From a checkpoint of a small transformer trained on Wikipedia.
Size: 11 layers, MLP 1536 GELU.
MLP neurons of a small language model. Each row is named by its layer, matrix (down: output weights) and neuron, and shows model dimensions 0-127. Each number is 128 + 24 x the weight over its row's rms, rounded and kept within 0 to 255. Numbers have three digits each.
After each neuron's rows, "raises" lists the tokens whose logits its output raises most directly, leaving later layers aside.

L4.down591:135111118161119102088104226140140135140127147153130129166097114148110133117100108122164141136077128131107147107137146132154155151124131092171147147168108130120110145158105103152130106139107140174158092129076134106135140100128153114147106115123120118141134139132131190076138124154138103128099136181130116125117141150130146080179152140124097130108149149149092110086083096161141165166121
raises: "tern", "ner", "ade", " response", " addition"

L3.down1310:111155132086165121124111115167138105134115145133155096127163102077105146120124126151094122189096130121078092097156136179110175098097114109118139161125142132106094146135126123143138152125163117186112134138134123137122117164143128121087095107122138095139102127107136168135115113151127097117134140108126110148111108141138118157125132117144103115101156102094151090099120105155087121149151
raises: "ide", "k", "ides", "ity", "ze"

L3.down797:127107124115122098100113156129131166144126132106114126149142126128127166080148151108102089101108119134113072175136105160148139127150127087134105103095122159122155138123100113108150101140153093144161143140161094131165117147127095131107118120137101154131162160132106102141119101149125150092158124159172163121120197142153163132141165103149136119140105146125121099119095136150102107123133
raises: "eder", "uch", "umber", "ed", "ess"

L5.down1222:113120096129090133145113141150143107103102168112097115184095119119106132129125116122134116140146159118079149096121146167138111123139102100156148107173125135164110141095117114123166142121145133106142135139086123128130130079108148090151152123093142121133167137130124125161117102111166144097148087124145110145107122147114124157134155107139134121106150127121138096119097117121090123115134
raises: "tain", "e", "es", "ke", "ules"

L3.down106:121128153117130136171122154120141139123111112104130112128128170096129156124131110119128132152122110196147115095135095118132141138135103116108128128193117143126124144131156099117150094143130137116105124156114160166130142114144144167131132115138104128192102141148125140125147120149148152121119136157108172194101110133128148111137129152111146109126153135123121144142170121178080177131114
raises: "ey", "te", "teen", "ç", "och"

L4.down1120:134101075107128114096089118146133129168085138115115151069122097080168140125131150140140017113124142138144131164114131111147142159141114121113109157091119135142108122151127116159132125139099117134147089119124145122117141128160151164134121129121194104130130127148121124087129084116121128139106128108192152153096123106121142109140119140118166119153118126120119138133159109122118142140101
raises: "com", " They", " However", " Their", " Since"

L6.down15:127123086110132135124138135122141153158082119121119146122116136152096144161140124153124090119112131100119110125143110129098057118084100125112125141109093139112122125069137134129097105123149137130154120107126120086120137137117126120111092126074165157170187073117091127172124119134155130109161136102134097107140112139127133106110153113110072136183154145153125100164151125208140128119151
raises: "als", "erg", "alia", "erman", "boy"

L4.down1109:131198101161140112140124162118157131144139168097169094123112139167128131157126125066098155117093123123175156152165092166112082128144103138116131163126107143097135104140127144146075152133158154128121124097120147150171117139098077131134083108098149076089115125151146076169103152103107114089158070142109144124175113136161155124157149151135108112153114095137106142152117105163113132129094
raises: "man", "rit", "alo", "ington", "ert"

L5.down1394:123129157123079146123146164153090118127137120156061101133138156150137104158135146152098091145114049125106085126112108134163119119156083128119099114130138140139146090161141141124162164157159121091165107102140108127153138125115146134148140109075103097164123159130065166144136124100146139160121107086143128137134098124115132134153083126153082132167139116148102139173117099139119122128132
raises: "ime", "ign", "ist", "ech", "erm"

L6.down848:145137122117134105168136128090179097131132116152141153144117118170084161102151175144091127132128085095131126115091123116126126134146105129141151125097124103122128193109121106140123117127138135134134104158163125124097148110118104162131170125127141134176142157093127120104098119101102122126117097112131112103167138117140082134079150135172129147133123141126159097161116125127111100091082
raises: "yer", "in", "ins", "lands", "ains"

L5.down555:128135131132118117116128125123133114119134150140127132119129124123125128129118133139147138136128125119124124119126135128127125126132113120124128126113128114123122121113125125129129130128118132120132132133122133129139124127137128117138126148139126129124129123136138131142125140128130118000127131131130122127127125121113134123130129137133135127139124117140128123133126132131129125124124
raises: "\n", " |", ",", ")", "."

L4.down1483:129125134133164133127130131124133114126132126136119128093123134128125132137133121123128131132127137119134129131124125132134116125128131125132126132139134124125122123136129122127131132133129134138129121124128118128131125136119127134131134135130137131136125125125131134128135127134123131000121126122129129130126130124132122129119137125127123126129125123128127125133130124130129127131127
raises: "-", "=", "S", "P", "L"

L3.down52:123191111149127116065091148167098144131123111133120125136132174101149121119112179180144130112141142122127193151111101092119114106111119109117118117163163114078088142109154105125123125103130125113115075086174096139137123152154113106096117132120142098105184131100137132159093119145110101083139136099117140129182047091154119146108165174156106136125127156121168123139122117101114144136106
raises: "har", "can", "h", "ca", "une"

L3.down1444:144089149138130153124132101174110105093090122075113116127110138068116129123168155126151119108150093166133138128097147159127149132108091145105169126109145119168176157112131132111094132102129126169124116067110145126163131161120125137109149157104104098125153124127118147177142131097132093071148131133133157150133161115149116114163150141164123127114122150089138120100101114117089156096097
raises: "oth", "e", "o", "ops", "os"

L3.down687:128125149141144149142121131103127182115111109150134115022120156124127108117144107136121145141133109135147127137123126150134140130120144148126118134154125122101121092122132077141118136121146116135140103109081111107146137111137128181148137135156157114139143115094107134151147125097107140096132131135130154135127131146130122123130100136148116125139122127119133143097115106130158141127157
raises: "|", "During", "\n", "Des", "-"

L4.down737:117143116106132124149187124149129119089125129131179114110131140106116149129174162118133128127144157142099107137139118125140169145094076147121107175128102115096157100116106150157125197130161109125113128099086102108125117124137077121133108137069122102130155150162163178110084114168122118094099117120109143142149090115120118103085110087161115123094106125128146138169101126109100159148112
raises: "ently", "ent", "ato", "or", "es"

L6.down944:111193125153110125134105114136093127091132054139139136171120130141161114083110118114104120113135106104160155111128099103126144132134158137112154173144144109154107095156108150136127155111144131134110120179108127116119123132089130128101101118140145130109134116143124129144106189150132142077120093123106089129094148117135143116115142114100128115127133164140138136128162114153162109164107
raises: "um", "ests", "ested", "ty", "il"

L5.down1471:117134117157150079107124162150124166150156120115125113135120123168136133118154128074124182117135166103116165143100148153169098152094093109134117127101138091107129097102106144083124176121125162162083118080117152124140109118095119163177111121122133153140124150120138106112124116150140096125178103113110125123150095141127168167137132127092084127124133128133106112131110128124128141102122
raises: "ural", "ure", "ect", "ons", "eral"

L3.down383:118122162127104119102166097120098151138166149135083121141129155140112132143109129189135093167095107105149115150103106135122124100135138111168124107094160117099123155136152142102157156100185143088100116152129124132116176111163152155139130109145122121138184115146138134129121135136104161095119129129122128135093119131094086087079126152183129134116123150124142143126103128120107126139131
raises: "play", "ees", "aking", " Binomial", "aks"

L4.down1102:133159131144158122163153192124137135113144114122153084125137103080121120136090111111158110109146088117148100132093153151092161108135146137100139144117093149133131136141151103133108181092108103148112132092110159142138164120118092158118144122095118132112140119193112131116113133095151148102142089165144124140144104117158138150080141130120126136075112081143165149100108120158149143179095
raises: "ops", "aded", "ades", "ade", "ring"

L3.down1003:129140137104106111147106094112122144128122119135139143161135164083133113157108090131161134088152126125089142146149156178109087112114123172114096117100093145133143137113159108137167087132141148127150118143134086158122105089140117116158128149122138116134170137136091089157142128069100180151130153129141156098165086186127176090171096107145120109194135109094144133147132116161134137116131
raises: "ient", "chestra", "iol", "ator", "ange"

L3.down4:132129131129116128123132134123129125124129131138129128107122130129125131131127127126135128137133118124130122128126129133129121125125115127126125133129133121119118126117128123125134127134125130131126123130123128131130127124131129124131126128134131128132133123126139126133128128131127128000126126132126129124130129124126130125121130124132128125128125126129125125131129125130132131128124
raises: "\n", ",", " ", " |", "."

L4.down1123:118145103142217138116112123095126070134154142123087153118132126129127140182148112101121127162144150130111133130118117177157166104103169130110114124160096127154128139159133131128143123116123136135140138140141093102147127136116116145102146118089149146115143110114110140083138157147148167110124151136126122166151101156148111123140168125103132132120120145194157128088118124118150124161117
raises: "-", "Ph", "=", "Q", "Sing"

L5.down1376:107117125073101130161173146126141152183132151122140123165179123160146136155116107153148131187132107114130146089125140104140115099124050115100138124157156149113148090079100106154150152122092111118134112102125147119135111130125159160143075148096088158141098157176121134133133141171145147139124107131122141178115145106164142106144109084134176130142141113174118170117153116119116109119141
raises: "ions", "ion", "ual", "ión", "ı"

L3.down831:122114147128148111128147179115109163149127073124129082109113095132121146139096151120154096126122129173144125136170156124119134129107102105159115116108136131112105133137129099130164061119149178113131111139166120105169150069130169157145147075137102150085106108119129114079141141142100158117089113136101115082136135108097076167118150182125128136120164113114142113149175089142120129158141
raises: "hu", "uit", "u", "h", "b"

L6.down916:143155127110129087147139163134162132126137128132126153189132107188128152134146186113122112088120101115131122107123103126130137136108166126117157132093092095145197126047093115146102141145160115137139131089141122121110147088099120150118137109114107163116125157115115144147128102149134154125155130165101138139116083111101170139108110067113096141142120108145118119146132125112113155135084
raises: "ue", "orf", "ues", "ued", "ries"

L4.down77:135128070153109150177107186117103133081100109135132128125130114160105127155172153139146128129126156141113133118109166121124092170090054155173156093143121163133088081133129097156131147087116168126083128122120100127128149076096144083164094131173112126096124158089134136145119130118081124104117116128077141152119143116156098127164125104117126136094150148124128151096129128115098105173128
raises: "going", "ions", " average", "ce", "line"

L3.down1128:153098112095135119128134123172165126091183109094150186146122132160113092158075146108116131113107169124098091138124141123097126133126153154099146125126104128105098158091138118133146118123131139117149108138053116089105162111130124193131131111098121167113117149125135138127114110103151173091089102150123143120133139126153122165135142131158130145080150148138100096129129105128115106118087
raises: "ield", "arp", "reek", "ots", "orth"

L4.down1385:136155143094103140095142149088134124119154132130118100132120131120075111105124120138099128132144103158146153125152186103125073156135108132081168107110133136108148139112144102142133103137140134106112135139125148149141092172145088106118139113099138092158183121105131141134132103133127109107165134164171139125112119102142122144198143172131100137112097161127082155168136151106148142149171
raises: "ill", "ler", "ling", "les", "ut"

L5.down864:136115105112098146172104117145140137095130164127156163129147128139133137093116127079117114144169170114145133128151099136098135099103123115160117143143126148127104150159062161145110106126173118147168111078105133150131108107135155129126141126115134133153150147162130120155118095082135140037113124164125104093131100159109108091142102127149139142101135134124130093057082117096130132169142
raises: "ean", "ules", "es", "ible", "acy"

L5.down176:132154141168122157142142127122104126107122167135138124144122130108144129129136121136163104145112100124186196054096158117137149153133110087115142171149105155113097101144117118126143137157143139108156142154122151137090086106126120117122093146084120074154132093128146141168184146153086093097125137104148110105161151133101148160137129093146095138100187084136128113097136080100114121144134
raises: "ide", "imb", "ides", "ela", "to"

L3.down110:140120138130141138097118121128135167131150124129166148117132157156136150054134102097154115202150124149133131106112094133133115117100111110110133103123151169117082124098158111104124147109126121097136125126105100131166108151156092122126142137165135114133087160105133157125143119115111133115145179138112152138105139157108081163136117136119120116112145090128100098130120115104132114116052
raises: "hip", "weet", "ome", "elling", "ity"

L3.down995:129130132127129129125130128124132124119130137143126126102128129128128127134129124127136128139134125125134126129120123132130122121127124127123128135129137118119116128126129121126133123129128127131127127127120128128132127129132129125131125136136132128128133129127139125133126130133121128000124126127128128123129128122129130126124129128131130131124125124129124127132132121128135130127124
raises: "\n", "-", " |", ",", "|"

L4.down899:131107133120074108126116087057141122110109134125154123111129113067123119118124104135107137121135113113103155124149161169134110110103112170141098129126104131152126111110117150147158136130134142166157122152101115145143141070144104106140106139129101141140139133145150106116156112091119187148114130117157145152138093143115177120147079160128121120182126107123131161147119096149097142109145
raises: "ange", "th", "chestra", "ient", "b"

L4.down844:117118102111133164151193105092149131119112143184099121144119115137079108186109146130182145148137111141103096169147111166155184114125155181134116116133111095080154142156151160147142166124165110099144128101149054157180083100182128161137144143082109085125141128112145058109144101125114154112122121128161151133141117160136114146138102096147136127144174125108146157111087121134138157134077
raises: "ime", "erm", "rav", "own", "wo"

L3.down1499:147132116132124134117122109118136110103160142152153118120146118116119176131122103146085153162110131110120099101135126119124106145112113119137126131133154130132115080140130101116127157125101098127130128064127160109144124161091089152124135092147148127201114130145163140137096116121113124105116099175083144153178098144116135111197117089103150138075161101147140165106141105123146109155107
raises: "ary", "ar", "arily", "aries", "bed"

L3.down275:149126058147109144168111150139087138126135111142097123141113109120072155141171158167141121134090162149120113115124182130130077154087067183156168093148139115141087076105117108153145116112121157112080123108131106107126135077120170103166097142201116090092113185082139137123126126107104126131127142146075132133118117129128132132132108103107134133093137141148127147103155118104095104152158
raises: "going", "ward", "ce", " whether", "ions"

L3.down1346:120133179136100150099096153084132173108101109114114101106105181115118112102129091066165081115127173099125122111167134119125186146110143157114094140162122126099131162139131140139107109116133103142137131158110096124064134113116132117145125149112133143156142128125125109142169131187124113129126075115125114133115099168143125140151174160098157117126136151108123117138134132097144119125141
raises: "ests", "ement", "ements", "ient", "ets"

L6.down1341:125092155129120121133133107127147131124110136153122111029143144124121131118141111112135159163085119165153115113105126146141138120110126135141126128139108132108119116134150091149122140117087111157129112133117133112163133107125125150159111112153127088088123108109133113151148119143116105136100142151112153134115138146149113130130126133152100124147133122128143121137146095151167119135155
raises: "|", "General", "—", "Career", "Or"

L4.down678:118120143165145111164145118074154139112192123182152103124094154122118170098112110121135121117120085150160122125158096102149146099118073127127136150184139154084123135129151105123136119101179144163123134089103151131155144127142129136109159111137118125107130111146157142116132104112112140170125110155152133123118130111165121129149091107123102120134138136128123158150160090150130095112160
raises: "\n", " ;", "|", ".;", ".)"

L4.down447:129151096124095142137125112172145158142102133170096124177149116110131053087145088156140144146109163131129096118130108109138153146151120146093088137179142137103118099102155072154117130152171164135134128134110119118119105111086184108137099122152148132097159133143161072187121073136123083197111087140115108125117049149135149129125096110137169146129096122093124137111158120130125143133162
raises: "ption", "ers", "ership", "ition", "ement"

L3.down198:125102126141139106130129133119108143139094133146133136080131143091112152093134123174140083128158129169153164139154125094148136117107109124157127180110113102114116130132124139161130127141171118116127105093122129126109160137153115161122105134131165136119130119138147177101105119120150101129130110107167112134062140141144162105112109120133166118143090111134113170127137072111138131108131
raises: " Their", "\n", " Its", " It", " They"

L5.down592:127112129112094154117151160130127140151107083120120083121130117092120084165150139093133123118119071125157092145132137143113105116089081143121133139094140137157153135076114131144131131114125101158115107105132157135198143120158122175151121167108120130121148141093093150106152113085135095137126122083174128135150124142112158141117111138197104123115144123147158144152108129113131135098105
raises: "ok", "ile", "o", "op", "och"

L3.down204:131142146148148127125159133141143127151107088142123126170167131124146133100095126151148127137123122149162117129151151119110137130105136127157128152152120108124120114109152144142157145133124149104149116150136111135160160145122117141115140142133125155090139093145101145117123098158103137060139164163090140134126128115106115106109123162176119126132146134096141124113148151141142148112108
raises: "der", "ict", "iction", "iac", "ges"

L4.down1525:137156151165136181144136139161174119095116150156141088150133122178139113126114073157129094140172150137119127104136137123096146118137133082130129149086095137107132107120148116139121151179133111107124167134127130101124139136144128090143142140071178114140134103105140134148127120153123119114121090146121096144134144112106131134124171033151166136102142120105158148135161114135129174139171
raises: "iving", "ivers", "iver", "iment", "ive"

L5.down68:140122135141108143167126123159136126114111160117105122136149126158143118088094127137117140136163131116133117149154133139153087059135130170152166144089105184142103130106093144127142116139081146081127138137093157156132180081144094160143123135108123121144139133171205140156116137121141099123147117127105113110158146135118112107112126169144122136114165117097117140116106131116123126135149
raises: "ards", "tt", "ms", "ll", "ard"

L5.down298:125099106109117108120132106139120117141142151081107176144130107103148131151132132094077104101103137132122107168137091140123062119137107144113119172088120138102139150100166174150095120090113132135134126163106119155122146125141119158104130139135090117091143155189133116111161139154136137096134154112136144124132144166113109126158167190129092101132155120160122110053094132121106128158097
raises: "it", "ire", "itar", "its", "ped"

L3.down834:122136137156166131110105111124141143125114124137117111136122151100138116109135163098101087110155152167106112125137155133122091131115139103148111118108133150114114141113159136137099156080135167149115122122102123186113116119107147133124148110116148095090134120123132090093140123154107164140140165131100144137159141154137118118131181099142122126179129144122113121125097106127163165111117
raises: "itation", "it", "iting", "right", "ict"

L4.down222:133106150149134113115114133169141135127132151129094120150141117141144113081151113132123115126146143138149107128128141172130164122132090113126100127109101126107119107098096120102121125178125121117132138102073097147180114166159100098120114103151103163145115133129137169099118125129086122088162140133062121145089155153135128148123104148179128128128116124110134133113133085122133115116120
raises: "hip", "'", "cent", "ome", "etting"

L6.down232:133103171152138154121090139102146130109115139163132131132115135107129147140143113100120111130110084148116131108134132105110108127115137126128132151157124087125111106155140128159174086096141105103116180109146151141095138129148087127148117146127118153148146150102108134136151097137098109088135115154140146079178072104127096124142140148146091138111126137123100126151146101119130152136098
raises: "ations", "ence", "ation", "oles", "play"

L3.down479:109104151102185165129142111144114129132114103093130150133118093112159163175098093102114119123095119155115091165138175110122108121114105110135105139143122080094154162170144138131161138107088127139127125133102139074146085103089064155117124110131118078144151130114130124115144107111110132137155099091156092117145141151135135134115139166149156120148160139143106102109103096146107157150091
raises: "h", "ams", "hu", "b", "bar"

L4.down947:144111128093102063098112142161138152136067163143114127135147079115088126080125137151150076133102097148132080084117138139085115112161106132126131123125112114131141117127112152168138126122185120143096122141093096093111127113163130143118108131075116129139131147124110169088125108123134145142121121091103127144140117169099108141126136135147140147109109122132139156118130094124167139138142
raises: "weet", "ter", "ultan", "leep", "isters"

L5.down538:119140129108099114130139117138096157179126149085136164152127148132100114135114142125123132105087132116122145138109115109129086114100150164116158112135162145121148139081121154166123114100098103171150128136105188179129114075112088141128105124117126162092142116131096109103130148130129126117160120130117151145103153111161119116103125101140128114151102127131099131140125135131096129123077
raises: "o", "og", "oes", "och", "oy"

L5.down901:129134129120129095099083114113094181117088126154122136121139147103211120132135110133118137105136102103173138144138144117138187062145103159148106120135109098137153128122148124155151117121176135156133143140104148151091107149137150164118101116128126137126095116061135133127156086129106101112169086143101152136135105146142148146169158099113094141143159117163111130119125164125085153094127
raises: "ation", "ational", "ations", "ings", "uration"

L3.down1311:134129130130116127125132135124133124125132132135125126110124127127125128131126126127132126133131120123132125131126125132129123121126112127127123134128132119123118125120126121126133128134126129130128123125124133131131127129128129125129129131132133129132130129126137128128129124129125128000127128129128128124130128127130129126123131126128129125129129125126122124132129126131131132127127
raises: "\n", ",", "-", ".", " |"

L3.down759:135129137131096148088151140119126123122135170120102143085124107117146131076114133059090127141086132188117154085135158163113150084195126174121168075171112159108148131191108102146124131112116109134139147147156109141107122082084129153117131140103152117128119132146130118143128103101089085123090115095125121128111156122131153127072124130163162115125137098138113090139155113157128164136159
raises: "v", "west", "ued", "day", "ues"

L5.down863:121173138172150117135128163105104143125126123140089134123120126154144144157131138088136129088143156163141180104140119116085098153134149111089112120124161110158127127168165136109131122128105162114121112131116105154147131110077162132135161152117152060104123136136124121094122160137137127065124124081176162131137179148150128128144159137164119114121104127115149119129141153090129142119132
raises: "r", "l", "p", "c", "res"

L4.down307:131073136074112138107131092104107136127121150145102141120162168108115138062140080119149130146115096127152108096136093085097153169111130164146141140146121168137131134138109114147170148114118144115103150122125144109184143109141183136129131154126135147125140087095082124083125134128112141125138108110127105134123174145133095138146081124102161108136103095157110117119145115110165146132127
raises: "–", "/", ":", " •", " |"